Part of a small language model's weights.
Training: a variant of Adam for these matrices, 900M tokens.
MLP neurons of a small language model. Each row is named by its layer, matrix (down: output weights) and neuron, and shows model dimensions 64-255. Each number is 128 + 24 x the weight over its row's rms, rounded and kept within 0 to 255. Numbers have three digits each. A neuron's up and down rows have the sign that makes its largest values positive.
After each neuron's rows, "fires before" lists the tokens most often just after its 100 highest values on Wikipedia text that the model never trained on. A number after a token or word is its count.

L8.down121:171149164151145119148141165133163158109109105144109119115086102099094127142143095100140104163140105104137156108190098138117188136134138167121154111100099112124151083126111132117124123141130190107141128143116127156147106145120151128146122057168117109136122163121121120111166078152106098096144181145078119126132118131122159124122145137148146135089120151110106148158060147113152128124085139117164193141118128135162136124116140154132132123132117109086116154125158141153118147125126148137130133122150118111109221150135158120135127165143121097147136104151104116165153152112116109136
fires before: "e" 15, " as" 10, "y" 9, "ic" 7, " in" 5, "us" 4

L4.down174:096146140145164118133113125149116121121108171096164100147121169160158163129138114096158194134121132128097110148109122142135142152152138098120135132135126118147135151144168135100117111150139123130087125092146101142106178101131104094130136112096111136162139103090132200132165131150108121097153117131080149119151146118104114160126130160165161092142146131135129125086129138119100183059125139127114114085163153154126126125181125166110101127139145144132164132100163120141074144110145118178084105153193119138130094173081147133127129172192136096096105120096103137166117111118117135117
fires before: "." 46, "n" 4, "s" 4

L7.down727:134149153131104084126131112105089129147136148119121165141137118152135124141129154131112177127141116142108130110130101135150110134124128132174140117125165142113117108099088155144087127125117124136141110124119096153160135136083105131127152151088127160156127131126187124082136117127177096130134123128110134119099127104111125127148100166136075128194138157107154150133116155149141179093159099100154127127151112155069146137132123146081115126101130147117128085131123126135125127119102158093124147114088123122087189124164136154146138148111118163165113125112134117145156126145109111143
fires before: "ed" 28, "rect" 12, " of" 7, "ing" 6, "ff" 5

L6.down250:175143126129124118103101150114104110098123094159164117141144153156134145157120125139143134137163129119130130130101134095067145145132143099140128133113149136096135138126149091136155102116100119107120138116084122129094110112085106108119124124106132126101139112125142142142111135154130152144137110123163155115105193131182151122145121089131126122108136146136128122124130077113110120103134130113116158179147095136124091117098151115113112125156116144125084117129143132111151134118134111152091127154127136092112016130127158131099168115130162106114143129172108136095117118131131133134
fires before: "s" 20, "ment" 8, "ist" 7, "ing" 6, "ic" 6, "m" 4

L7.down180:136150168125123116105136116121119150113127093099099150099074138098135106105112086126126129130099092121117146094078116119122114122163115165096117144096121128075092116128122134119190128093090125133167122095164112136167119094117153118113114118117099177137168107137125124135151109142146090099139119144186155172082110119119162079101135130136140115125150092087091143161166129147119131112138156133135141145115118116099128124133155123139151141107168191146111112128147100159128125105101129150140079136095136129125167115136127165094131100188149111077153144096114094140144155118144158144
fires before: "ment" 25, "ed" 12, "s" 10, "r" 8, "ing" 6

L9.down208:151129111098177140114120116070161158117120108107138125100130121129143128120155103129149159151137136075145130170167151109131166142076104113128178140164091116164134139133133111146134086150120134119143126154131132158122108076130120139126128095121127137162139152120155138160125138125134077137076140142145135139137125124124127104095128135135125153130178145143152142151170114117104115125117129114124132083139129116158164150133146142129141184126117125080138095106125138171109121140108134164121149150160144116131236113107133135143121140129149141137095148127109119148155155141136141154
fires before: "." 24, "," 19, " in" 13, " and" 6, " as" 4, "\n" 4

L9.down755:110117101125158141166143114134165112158155124103149138152109140157151144145113131107113120134106113105180129075126096096062131112137119131140140121143140133109176177128106089190111102134128115147146134106116145116159114146140116147193120097128142113097156119136121089077134147123155112136137079132126064165153125114127148131111091118118146180150135104123147123106114115124167131106113091102175105073099133149129131113093144152138097144157142106113182106148105151113125125140142172114104113129129091107097185135122111116171143121119132121103100120135148146119176148156127097147
fires before: "ly" 17, "or" 12, "th" 7, "li" 7, "ch" 6, "n" 4

L9.down471:159141086131107080168139106133146136131129143125147140122144091106141134149123156131166145114137132099134114153146135130099106133127164118193157144174090114138147103111157134165106093108109147165112118126134153096130131136127145114109114127103114138115101154123135106114106120139111129116125130109120121143116126119144129117107106220145126137129092107096088126126062081142103144119146133105191131165128096110093108178115159098145142134118075113130120174123121129134097144145122144097102122133137151107103255191140105148101105083101122139133118095082136125102179137172143119133
fires before: "\n" 30, " The" 13, " In" 10, " A" 4, " On" 4

L6.down916:166064129119117124108057147155095132152129132183129155109137132077139137151144120111121126127133152133110109101124139109114166138112096122109106110131149141104099131117134098109107129102133149108137169080143149140130085121125149142123103154111089139135135132118150111168104163130136069126114079181132115136087122124145121122153112154099113100112102178109106133096085124156111141154144138126114119120108119153126166133129155121135163140108143108142167142165080099154115098177150102136148194128121151095164143156109155100142133106119057113150133173139130112114129115105121188152
fires before: " 19" 34, "," 29, " 18" 11

L6.down649:119118152106126057117133130080124090181135111158128114115120126115144157143138130136118125143134132132137076131169162105140105111108122150133100140114171162125126124118127123120152137126139156109115173149140146117087131157151098107120118125144165095103176119131126130153081117144154090138137163106114120126130111132160153122135081153123103102126164134087080165142139102135161105128088143143126121130149116119148090132116121139121154147097084102125137135133163110110126138108121141112113131111135105119142106123160155120101119140107140136149082191135151145180142138094123132111
fires before: "s" 25, "ed" 22, "able" 4, "ab" 4

L6.down71:091118149085130155095106111107118114133076151147155113109132121144133127114127093103155149138134122096112113151078106164076148181163137105174110144148140155099130120141155083106165141120138138107153095137151128151128050147130086139150140170141127135091137125099114129105141122143107126148138117061142105143126118127114159183148112131136105171130141164172114120158076111089126074125139165161111142126147119146135129122131136117128118130096147129141159162138136099160123121122124141141087159143106136142147214133127090098105113133063109138125145159119136181142157138110138094074
fires before: " York" 21, "\n" 20, "er" 6, "ry" 5, "s" 5

L7.down759:137123119083109135114127110139109127139125173121117084122133151145091166135151179103168101107137129110149116137143107146162142165143161091122133127129115114127153112142170153147136129125130113148110150131095108112126129140167108128101152120102137153124141142124108124122144112164152096152135128159144170152104143127141138108137146162104133127129145172179148194119143122132122159117114132119123159148108133170130159126144150110106122104115128110108126094150112163193136091160082108094098113156135139120136200124077109126082144152134166114118085122124126101100095103098134129167
fires before: "," 76, " he" 7, " the" 6

L8.down815:118122160174145086108104114136089110105136133168099087106126158122123131152109126154134131145126108106109107133114154155132149101127154134140137099121128164130127170164123171100149116135140119147127151112124125136138137141107160145102104139073145111120126153118161133118144119112131129117126125108153124156104121138129121114128124142132158145133122106133156122128118111163126136109111157147121100129098183144129160137105101085091130127139100155107134093118150133184130112140086086068167118147113156097131233131136138093146138109115113130146121123139145113139134129103162118150
fires before: "," 35, "." 24, "nd" 4

L4.down531:137129099113130124123103155154114113109149110122119120159061133094149171124137146092148150154121164182104124160124114128113102120117144149180165169148122097127118154120138141140143159126136117113158157125130144107106105099149107121086143082116106130145141134102149152140152121115124095152127128117099142141154165101134117156117120174108145104131128107093133131103147101102115060117126111122138145147128163093115153173121129135105120117155107091118133112124127147150133100147112134118172100101132174151122186125148131115127137140097116150111163130120098112088086173091166088112
fires before: " |" 70, ";" 9, " (" 4, " 0" 4

L6.down567:114125137121119125141131143148081113144110068115158097086131170138162135136123102159158141083126089126121091069162152147125134109125114115182127117117129095114158143134141120128117143124123135122122127130083146135107122112133141128120135127156092141156149159127120114144088129119082139142113158144114160144168165091103159110123140118104135143114130125113148149133139110121109134124137119110100121140078146127147119131115141128106153092122151165086105093132155202133122154135162098148153140116115099097092123114101148161143128114137141134104119155125188169119141100123130155125
fires before: "\n" 87

L6.down79:148152118136134106124172140077102090126101144130153139133192135113180140142156079118148139097118114114128134139107122107163153085060123173095130138106127117114109147092102148161189106118109163157123125170169134157148143146110121103119134112137146172113111176161157079120133132125124117129091113138126110124129134128099106114170136095145174164136082133088138101155133112135140142150071164135116133152113106159135112138122161151120156111170097123092160132132148097130140086102134149152143122120148173108162121107129073117129131105106146141130114089152125090088130122154146118115
fires before: "\n" 75

L4.down820:149090118144095158130102139093090149125106090126150104110138161154137154117144148140120121118107146114106144117122148135184142118151123107068141127138097114111156142126136119151117137110111130119126103120159137163140130151085152133115174137133158104127148126123136109088113142126121135176121128143119135151114081148119125139098106126150143162130120125135105133122142113127115156128121101117114160101083137128128121107120122106145105147068121113109115113155132142164116090127122140124151110167130089160158158080158115139109099193066118146151074095142115111142127126121146118128
fires before: "\n" 100

L7.down834:128140108153109103190140101127133124155128135152066132108096131088131095149093164146138137150166132181129113138117148144097108111141162150160085107050132177156110121129138118128123097135147154141132134101096126118102096130112159127161114153142134110111086170138086157116121141104124108140120100117148142147147133125139125112098117162119166130096112108138138167108160131088097108112115168117142162123102130107128111137132118108106130110140168142110133097101131133066146120091127126168130104109149142104170040070136125097088145139189098130107159108112132142121133109111101178142
fires before: "s" 48, "t" 8, "m" 6

L4.down229:158133058100113132184134113157134131159141140175172110089121130154170134155148126126150184126106123096114123120108105124134166071096130139099144152093143136154117120129105116133071130141128125161129112128127118123137160102129142143142157101099114113100119134120117144108118147090127086158135174115135130162123082161136142155114095116146107140124128131112126102124092112134121151095137130125096139085099127137149118131077151125116150091145135142079129085124112167145082117134110153115175138134146145098135167121141103132130116139116133149119147098121129146138121132113115119107
fires before: "\n" 99

L7.down530:122120118151149073133139069160116127135133152108102161127132123136112115080139131118119128113106187144121126102116131155115104117156145092114116102092141155114146118167167134123149080147169071174134096120135159138135127106096177092164103176103141126134141155125135101128102121125101136171158137091181127132143135127098135141128130093156139138127143163130147113110197121129158114116122136084124098146119165118122136151130110148111147115121160171161101073090163118182129115123120102140106139152128118129116111132155149107118091157135134096067127116095145142135134088111156143110
fires before: "s" 68, "t" 10, "ed" 5

L7.down366:169104157140130113107142126123134150143119118152136125143127132133106088129121143131088115109155151116164135114108097147105124112151144138151122141103115099091141099159129077060160123120133150136191124134109096168112127113112123104097151134113170098139109212145128115147156109152126133135145120153096101128140145109128076155152118090129118132108118160149131169158152148145118113138093147135133118131134112126133171110164129127125118168112152143156112167116145132111127129094136132090142150164097139132122064130117154122111107091143119128108166145153144082141131100151156140145
fires before: "ed" 21, "," 11, "e" 10, " to" 8, "ing" 5

L9.down109:120162163187112133139116116115112090127101101154130158130120103115112123152124119142130085122147132148146131130101108126101146125128151169130116138102152088114128136153142129129148181096152158133151123164135112151147147120158122130130125141125121136149151158136107089111123142116130165111092108159084130149150125157130131151114132160120095116151134152169112143172107128087091149077126164153129126166075117134127160145146111115081131169145100116094160121158098143090146124134073129125115097139134133053142204139109103114139156126111062168075138122071127125156161125145128107139
fires before: " to" 36, " that" 17, " the" 6, "ed" 4, "s" 4

L6.down277:176106104113120134108109136082139124180111118118148138150145087138140140126146167133110154107111119090101128107093110147133162147128129137117130114147124130104170130111144107142109101124078170144143159120151096131177149148129155144114153096112144099132151153139118099102118138129157122107126118106150123140149115110127169126137127144120123121149135144138125136134146134108108133089098183121104101117131126171153132132111099137119166126146093125099182097158130133104137153158113114157148103124143124143148065111116100130082098138092182139087109132115118109126118088127098107132
fires before: "\n" 100

L9.down267:116137161150130151159107094112114140144114131155127099123153133144149111142137138107147117127141114119162146111157126125136120119087162160135096090143081112132133156145131127148135109131124169137160096145121129146139081090088147139125116127079142149128113153117105113159177174120094149136108184138109110100132116105146140094127148136168150157146151163115146164088132142113119144104127137136143134134084125143145195120123123123172146179131177081118094094129132147151117100111166079138130138140104102101117227153131174136117147148111078143138142154158110143131109160158147118122
fires before: "." 17, "," 14, " was" 7, "'" 5, " is" 5, " for" 4

L7.down823:151122182139123129125158103105118128154102114151114069098124100131114157070140146131107166131135111120137149139107158096095105111143147083172134128128133106125126133064138125121113179146130191148159103081116128113142152104138128113104140156139128096152113195162114156140157118150168107132098101119080147167161128140101105113149083151110100140145109127112133113136142131144161108121151197144140180103098127115077152133157138160158131118132130103084159128096150160109119110152082109137160137164137085110105141067161104138134140069084093124097123144142142136115115123137132132093
fires before: "p" 20, "per" 11, "amp" 10, "ec" 6, "press" 6

L7.down276:132110164132114133106152115178124132153114085109151106111139124137155146107115161134139126146175147134152130108076129143098124134193129130137125132127106114064111153113115140108145133147079129136098143147150136135156134122115137097164092121109145099142160145115142168110133138173143109135150194111124115113109081119098102129135148124131154127101117144153136099144156150145105119103132159128101139140094155113090116176143111153135147096120133197106124117162101113098097144116181115145136139141103145124147069151141113094123107120151140110113138088113130115129111112120111135106
fires before: "s" 71, "t" 9

L7.down247:161124182087131121086122156141130134115161100116148139139117138096106120141182125178140111096149106124188126131150119128108137155128121140142138133110099127149096088067127136139147141091111132106127164121171083099123083079089122125107130123121118139159134128134148162122187080096117126150128169136118119092162115176107131114113130101156121104159168155120132117117136121114184129153101150134143166134103109137150181134097113085108138140122161165118142142149110160147161114128142125144159139151129089094091193152114132163151137128105139141115084148100141102132128116110117132103
fires before: "\n" 37, " a" 18, "ed" 5, ":" 5, " an" 4

L8.down10:126134143122119115100119096112159147151082115168142108134158113134148142125114167138106090149136133132096130151137104123182139129155120143119130090113140137129110151157151137120140137134127142129100128105133129112127110151154160086113156129109118117142148132127145128097140121143100102138131128177111116142132122111150115076108126170103123145136106099143157140171134118128115106128127158153130148127155111108138129139107118102082157074107123160109117155126134134128158118113176094122151175126161108102115056139072175094120119137130161150180144163122129122138131146135124117151
fires before: "\n" 84, ":" 7

L4.down522:137102120133130122095115126174091120164155117153147110131152109149166138127102143106141101124113134087118099095097119111071103144095125117135083112089112127152128107119082127143124114147133146118157110118133139082104130126115122113126122074141170111097160153115118103123147105134162131150133117121150140130160150153135175145084174138137112103132144130113104118101124168097122144143092118119132138080135131149086099109160151139111166116110135061165149121158126127174142133094113170119129097132090153135091090133152130089133097143141140093153134159165138098133130139147062142094
fires before: "ri" 14, "o" 13, "ent" 10, "ide" 10, "or" 8

L7.down213:132103114119150148130137124140145088113142120118155135118136112144108105119131135136116134125097117138105101161134135089134100141152150128117127145124157135140126131126162097147105155131144152093040150187138083133127111091072151126089119139193116125136102130141148102128112121132130173146178136106081142126096134113116163133108125135130136122110143144103090179117136112113167163117149137113144129152123128154121076121171114126130114137168096096149161141086158114114086127163123206134063131135112144138105124140122157163134134121110130131129136128130123114135143127166144128105
fires before: " |" 19, " of" 16, "==" 12, " to" 5

L8.down910:128155129119131145134111098141135154143105113137089148168164113100149114122109178101109147174147187126126094138123103135174135115125130060105137121077120138087129194125163117107088121125125169121105126147151137146123138076134119141124118112112097161145131133154145116134115108142112144157122116164113125126144143101137117138111131142117132137160159125121117127172117105149121152149136113154152120122140090102136130133086098152177100113119112124114122129191179150090092117115117092115138092100129153108138139115113143114157154119104112094135147130138172140132116164128096121131
fires before: " by" 13, " to" 11, " in" 10, " from" 8, " of" 7, "ed" 6

L4.down766:129194129124157153131118153160126142141099135157127131104098132111155091147146165124115125113140093101147153125123114169107106129107132126118114071087113128103108107187132127095117105156139139138079099133152099137150128143113097130084122141115121135145128166159167127099165118093104127114099137107160141132083157145108127125107125161140129115108119132089120108136089129113124163171099129132178179097128143100147098151116149124126095146133141090143134126141169157169099141155127129143142157147058160156113145155174124151135140147119163104128119126102115097141161137136087131127
fires before: "or" 15, "ri" 12, "o" 9, "ent" 7, "ide" 7

L8.down967:113116089120094154155099113151101138123129110132158189140154116114120140123092150159170078117123148109154135171140142160124151086124139199121130131155154134138120122134144095155078111122129127138121129106122119130151120111152110153143106079161156084181139096115109138136138108145127136118119130156127138120138125141100137153133148175152156185129153166131170190148118139138114166142141141130127149135101128147181156121101200159144135151100139109126137097115131098117138120137124130169133109124084113122138190110092146116137141081150095103156142131177121109157103165126115163107
fires before: "," 19, "." 18, "\n" 15, "-" 11, " |" 8, " and" 4

L6.down828:168148098117119147151096169148118137178144162144116140122150096122094171103151134141121116116127112138172118104153113120129156139089131189090093163146103093141077118105155155117115138098104104116168146137120107117135159123142122142150118103124122201124148119137169097095164109132112114141136188145113157105113112131104107132125110144108150104130110129175106118133138122090128152107114071121126111127120084178162161172144169137124140119138110172107158106110079141145115147146154095109141093147071149100126164173101128127122146076142150140090152156119104110139159110144125088141
fires before: "\n" 77, " |" 6

L4.down706:118149126074096154131118132110166083104127139130126120117118126120114096100102117143092115120144123146153131163106136124126140166096149132127125172103170167135143117116124092097136123065077151135143124142145165093122146160086120101134097142106175124133095103156120096150135077137151131129122124145096096094167101141099142159105153146140162116136109131131150151171091139123124132119122145125110129165123087119131147103139184112110080153142109129176164150134117131131119123156099099107129119131127137109113174131141109108137134135152125122147108158142119149129151070116099142103
fires before: " be" 21, "d" 12, "cell" 6, "c" 6, " also" 5, " " 4

L9.down820:150137159114147090154130119112108111145180102118160164136130095108132136101126116090148111135127135153091124110161095138153143101103103145133193117154127123117145150167186163144120119088117120126119138144125108135152116176112069114121115145138112123133094080136145145115118127120141111117093136134124079111102086106160102149108072137104112088135114146123128137146144133100133118137121136123112119144107129157123182160101155128097136122118146187140108131115100122143150114172134115150124118167105149096113180094108196080125115132150076117115144125111122084159130121107104105122
fires before: "s" 21, "ed" 19, "ing" 16, "unt" 5

L9.down1011:124170126136139139137151150146122138112116125105115159146101075160075091089127137129115104116120128108105150118150136094112147126133168110106175150117144132107126112125121128128139091122153111167112073109136133134142120117109143086072144125088096146155133067091119127128123151193123136112095153127092106104123096146101137132154122146129097139140140115122120124143159118123126113066148104162148129139141128142124118147144135129094152131123095135169097124129089116151078166114149091116114110104108156156107171148169151136116122118144133145144101163132141074095132128088163110121
fires before: "ed" 17, "ment" 13, " the" 12, "e" 8, "ing" 7, "s" 4

L8.down103:166100083141121135121088120143138133081138159133115135112144119112160124117118146071147081120133131133063143163120138147165110139129115107140133143111186134147127146115150144138087089169175139110168097133094111131154153144098124107119080143118137128121105136175100143131153112188116132165079094133100154145110140107134095151126101142107129157107123092139153139137106145153084082105114135115104136178079123132146121151117120146111101150118109146153127141151142125161140089120128152115138150141111139158116188143081137109128120122154146139145168173136127102110127125106124137153
fires before: "-" 51

L8.down801:084139176133142135101121152116134180105116085178122138114106132127119065120115186170138121125134156095114101091124139115141121119109106162170145126116097178138129117113180147077106099096124082116147144135098116153113179123141193139055141133092119100150143135134117132125127127141121137085142145149123131138150129128137162108129097084094151120111129112137117152138118133126125133144150102138119180154128120131120114174136120153093140147110069135121154148126132117106105129106145087140143127093131117153105130106156107110122118092119143131147090099096112132088126104133132104136
fires before: "ed" 27, "s" 21, "ing" 10, "y" 5

L7.down933:147130137121137137112164152100164114149146127118126142148121147152147178145135135159141159112141116114153128121125151139118163128125104110105096131113132139131132129100128157077166157175118147147146112134117129105092145125146152128131102138111137134135114119110087165139138185134096093092112134103162155143138131056097149140143131138155122113119150137118106130157155158116112093124091124162157109119103126087139128142156120104121094111119124081136126132148127122158152093143135096141126117135130116141145255131142115136132181131104121159128119125122156144121148115092133114154
fires before: "==" 19, "\n" 15, "In" 7, " The" 5, "The" 5

L8.down934:133124148150167135122099135138122154124153125117111124097101164131142141179119126143151132122120128114105128119082079120118133132148084121118086127173117047142157076164098131149142113091157115122160133156120108092137153118114155150115166128139127155138117103125107124117114131095144154100186133083155132139146099129144166151129142172123092156131140130131119130193150126075128120148132185160088141135097134129089136146130085108123092152084170124114122111125128077164117146142151140129120113159145136129110225101154123155116120132127113175115092112096107173159119146115157143151
fires before: "s" 43, "d" 26, "ing" 4

L9.down405:141134120139120118126143136159102125102132097215147171130100168104129134135115107105128117082135199103124090123129154120108149078129104079119077117143162136133129100115104106142101095117129177105121115153179149097170108122142134105133150141067097090130103130101154142168164135126112107113128160118107129102152142138086132121144174185115106102133125153145139111113139137094101122125102135105136116130123110154091106097148157141134139122081141116144105098142133127111120102110095140132100155100120152150135187172112163101137136112114185123118156148116119143127116152132092077145
fires before: "s" 70, " with" 10, " the" 4, "an" 4

L7.down763:075117119123132147127100143093126186143103117127142158137176134125090097141111137111108088134118115143126121151139123150124135134141143145132103134121079101131097126172122107150099137111096143112113148126140123107111118102141138132145110130103067111098179133094143120166189166152127086142082117103059089120142167146123160125110116137118128095136147148099142096082128120104151104145127144138130143138125085115163144135138172164122083145115161133118093100135128128210125113165143128142134091144136134110129229111122097164114143143123161124135132154102132086138115102145143138104
fires before: " |" 52, " " 5, " 2" 5

L8.down833:149146139165162126147125128169076117134104142117164107070091128094097134135110117124165166095082141149098104132171134100173089164119128095145109126132163083131164098107161109147127163106121146154103128149161137115158114132089128138148146121087140141140160141140113130175137135102128114150101123122147155155149141143147088103109084162128105118164108124106102118140117134179162135135127157153110140164144152118105141095125130163123108140130160154129123128124130146096120135136120107131160124140176141142126226120103100080136131146119125120132123127145116154087171127143123099138
fires before: "\n" 53, "s" 4

L4.down362:110132115122125118106133147145097147114111128119182101101116126104116107141132121129166139093150137162147083145127103134161127165096136103144109143124139131103157131164159178116162117133157132153154135120096160112091142122155109131087177140119115086129146119191138123152151104117166146090124088123125099126118078134144134147125120077120103114158111103094110124141156139101171090146121177133130109147159097123136123095143152139132107125113130095172115134146138117100151086111103112158140150110154123145140200142146152132150137110159121114148145079161095135136134151163114125173
fires before: "\n" 63, " —" 10, "---|---|---|---|" 4

L6.down460:129141135112118114132122111134088146157185156158178146110169165160136143123143157102140082127111148093124123127123142130139101118111118113124119125094109109149165095122091111128141136127126134130116135133132132126122136116148141170152117083055179188081099139153159128151146158096131094091087171115096136117135145120163134129133125136154106143112164149143100178152151113166092197121120129155121114137102148175109124131139137132103121125121120134113139117096117095147128156196099123175112121131143147141130183155086164086116111115116129113195152138156116105155103104099152152122
fires before: "." 32, "," 15, " in" 5, " and" 4

L8.down578:139092129103139074132111110132125154109129119145149157126150099139146115145097138144148138168166159096131135154161142141103157118090131135124131140156132100126141121146130119093123099117087116149141090133137125100152109117125081143168078138158173098155097157116125108119102131110138116132155113124129092142134151127119107143149130140161146117126135106088121144106148184128130090157149136121131125132178113137108178142159134108162103158114148112151127132121132131088096073129136122140133120124050063095138103138127178130116141108140112151145132126146123149130148140101124098132
fires before: " in" 12, "ual" 12, "s" 10, "ing" 10, " as" 9, "ed" 9

L9.down880:142161097073150138120132122151098160129130110174162161096104151161140124092144155132124147125139147123171124076121125135145150091116099120117147095129115117152156133080139154124142138156160101130119161103134118166131155107124177145078111108154088153159117131117175148096115139130125136093119178133119166135101184132133143107137100131114109152130159088118114181174090138093143115135140130104091166103105160124144131114115128102080149101105137137124117143121124133116092082119099157133147104139144094115098055170123122131125101119125156083162148110087125131136162123110120127175
fires before: "\n" 65, " as" 4

L9.down932:121135159097116154136152162162142159116140136090155130188173166143098151136124084123145139125143099134123096180114148114126133145123137128142107089107129119080119173130096149103144099127105134107130110107117147116105113143136099111134133090164160118166108136141134115146148124128101128109130101182064176125153131130133115121137120170109067093180115130124149130186151173145149143114122152147112112106071130088144164124140168141118097144109116167100170134162131108133114118143140114140131149128115122101153161113160078094159121120143095109122182115141131163137112086137131163085
fires before: " " 20, " be" 19, " re" 6, " have" 5, " de" 4, " use" 4

L6.down209:120165141135093128124119132111085113174137121138120101095103104119144148139140130093141085130104154200121086132148113099126134135123142091132127151126154089145129137146100129128157104153141126107106088106133162141110122123119132120109137142114117119100090129138165139148138120153119076109116098125164107113120148157130101146143125202094143154126185147126122131121123139141130147154136142129138120115112147142155093142094124179126093115100125152131134130111144122184166138149112114130183124169148112140137241149093141144116149097133123172147114130148140125177142149097118150127
fires before: " a" 26, " the" 15, "s" 5, " an" 5, " \"" 5, " well" 4

L8.down236:147133129102090149104133156199163139100121135163130150127111125120135096127145117125115154128148099131111098130125144134113119139144140149142109126136177135079142139153133137113103127169127150107084110178116174143159130147092138039085115141127135137133128114165171125134152154143140136185128094177119142116095110110121178121155105135165110115128129162104145140123112136143153135103131131121103116138117141141148167116135111149167147120121125127105160100111093121142098107097181131156137147149154163147120123132174130112132123155078132138146102157099133135147177124122110152154
fires before: "st" 14, " 19" 11, "n" 10, "ter" 9, "d" 6

L7.down391:140115121118057148157123124126113137126141103144153112145129127144125125143154127115120138096105150107157120132128094148116122189165136126147127142105145108121147126093098099098123122099135113135134120111133122124119157120118117080116125152130090146103133090093097107144140144137110116161142147139176143131074132114108119143106132098050081127077098155160134162098084112125130142145098110124137089146149078113103132144083132104097128125148147123164113138100155119199122158108070119113102133122125155179152254095102153095090112140107162113127145123174118123134166134129143143099
fires before: " to" 22, "," 14, "\n" 14, "The" 5, " the" 4, " of" 4

L8.down327:125120074127116119142111116097138139110117114155110114084184107128140128122155101124121150170159178136131116115151081142189131132152160107104127145074108138125117183163066125106113121121100167144120117135133122157134109083139126137124097124149114130134131109088124141112133151163096161165111159104099149094107163133150079129093171109116138116169118106127121154138120148131133119113110105112144138108129115127139143156113149151182120136121124128119135099127164179081122111138131119153180152090116119082138072144112140112154109114126149122142128123176132137117122116170098097109
fires before: " by" 20, " in" 19, " as" 10, " to" 9, " from" 4, " a" 4

L8.down164:126121117130094120125109133117146137142141098111114123123084126127156154126150155166135141137098161101154126108149155097133156132107152129087114141118128147130102126100150122153151134127086127095125132123143089118121118094131166111120125161133129136078177084139122141121143143126148149095153149143060150107085113148140136101132123147163115110135121094104112114134121089090129088090132131082081190125127170122130111125116088157158152134114152113112133110126135088170130156165153132124152133117117122074095216147159149120134111116121135119115139146145094090148114162109114114085
fires before: " |" 39, " of" 13, "," 4

L9.down349:130166082139141136133128137144128119153156113158154146113110137172135100141117120131133085134128120134067096156157128099164118126111134154154087160111141115160092134149148106120125132125157111149137142101110163118127145158133093097112137136116101138134127137131094125127155105144116097151154141092102152133120075128124145142057126154128062149097121131126075128106126109136154108106139145170121134135084135097091079176109149143085117151140150157107124127138133111154131154088139073103120113148143115184146137107132137129138112136144156140127151150155094125128137145124174089126
fires before: "\n" 33, "ter" 8, "s" 8, "king" 6, "act" 4, "ed" 4

L7.down357:115131147125115137130137100132193124157121150129179113123163122109132122133124137129107151066092137100153111152093158154133132119168130128094114113098118160082163093103140114139130112194111108137123138134121113136095111112175132128111160128122102139141170154128162122139162114117116127126130105102082133141140148087074135168155148154090128157127151139121114053118110128144139114132152127136105142133127140137162168138113112128123147120117135171138136155114117119153127117144178111153110131151169142141109223113151128152105132152083145151093138099104098130181133122112108110106
fires before: "\n" 52, " " 11, "pe" 4

L7.down995:087151102127141119107079170154118090076130120084070152141163139136157136139155105140142140137152109139112150118096165131141139080183143159113117118076130143125118107125134114099178157125117108088132138157131123107167079098114113137155132105126154135142122081136165138178134129140135177097127104099114139163125131143106146122113115127118107082142130117162166117149139136170132140119133133164137152097092187119112148101124110129164128138112107114119164089113147093118143095128125142142144076138113134075145080163131145111148101136142094141123188152130134113116122088121123132100
fires before: " be" 33, "d" 11, " also" 6, "or" 5, "c" 5, " " 4

L7.down210:140116117084090165120129122142124145152149119107111107138122129176107153115126129118136156105100119148123111153067108119119100121125147103143144147122118101140150113115109102114149110126165111157153170127123129136110145063114129127078141131174129113094127121135144144147103112143171099139101103161115131153119152115132135134142084175116102125119096113143156161120150125104171145097094164109129130101121145132161145134124103102145166109161126117121136094112102143198145107138119152200160135128147082133137174155118098143125155061094130093101161139124165167163149142125114089098
fires before: "p" 28, "ten" 9, "amp" 9, "per" 8, "ch" 6

L6.down746:128141113116163128124152097144104118123109066161118156132137140138134120128133111089151087106093137165129079124127130103115122110109143193127123126116101118115109137094108156132140152131122126163146148135104108134088113118124108099137133120131143154110123105105110184101131095124114159125073110109097137143111158160131169130131121148131126093098117156101070145151123147118122133091100122103152168141104161116128148100147123112151119130119181151141169098135157084113113151099133133186091132156105112100096171152155116139129168120137134120081081146148132097156164112127130140138
fires before: "ic" 20, "y" 14, "ist" 9, "tion" 5, "ial" 4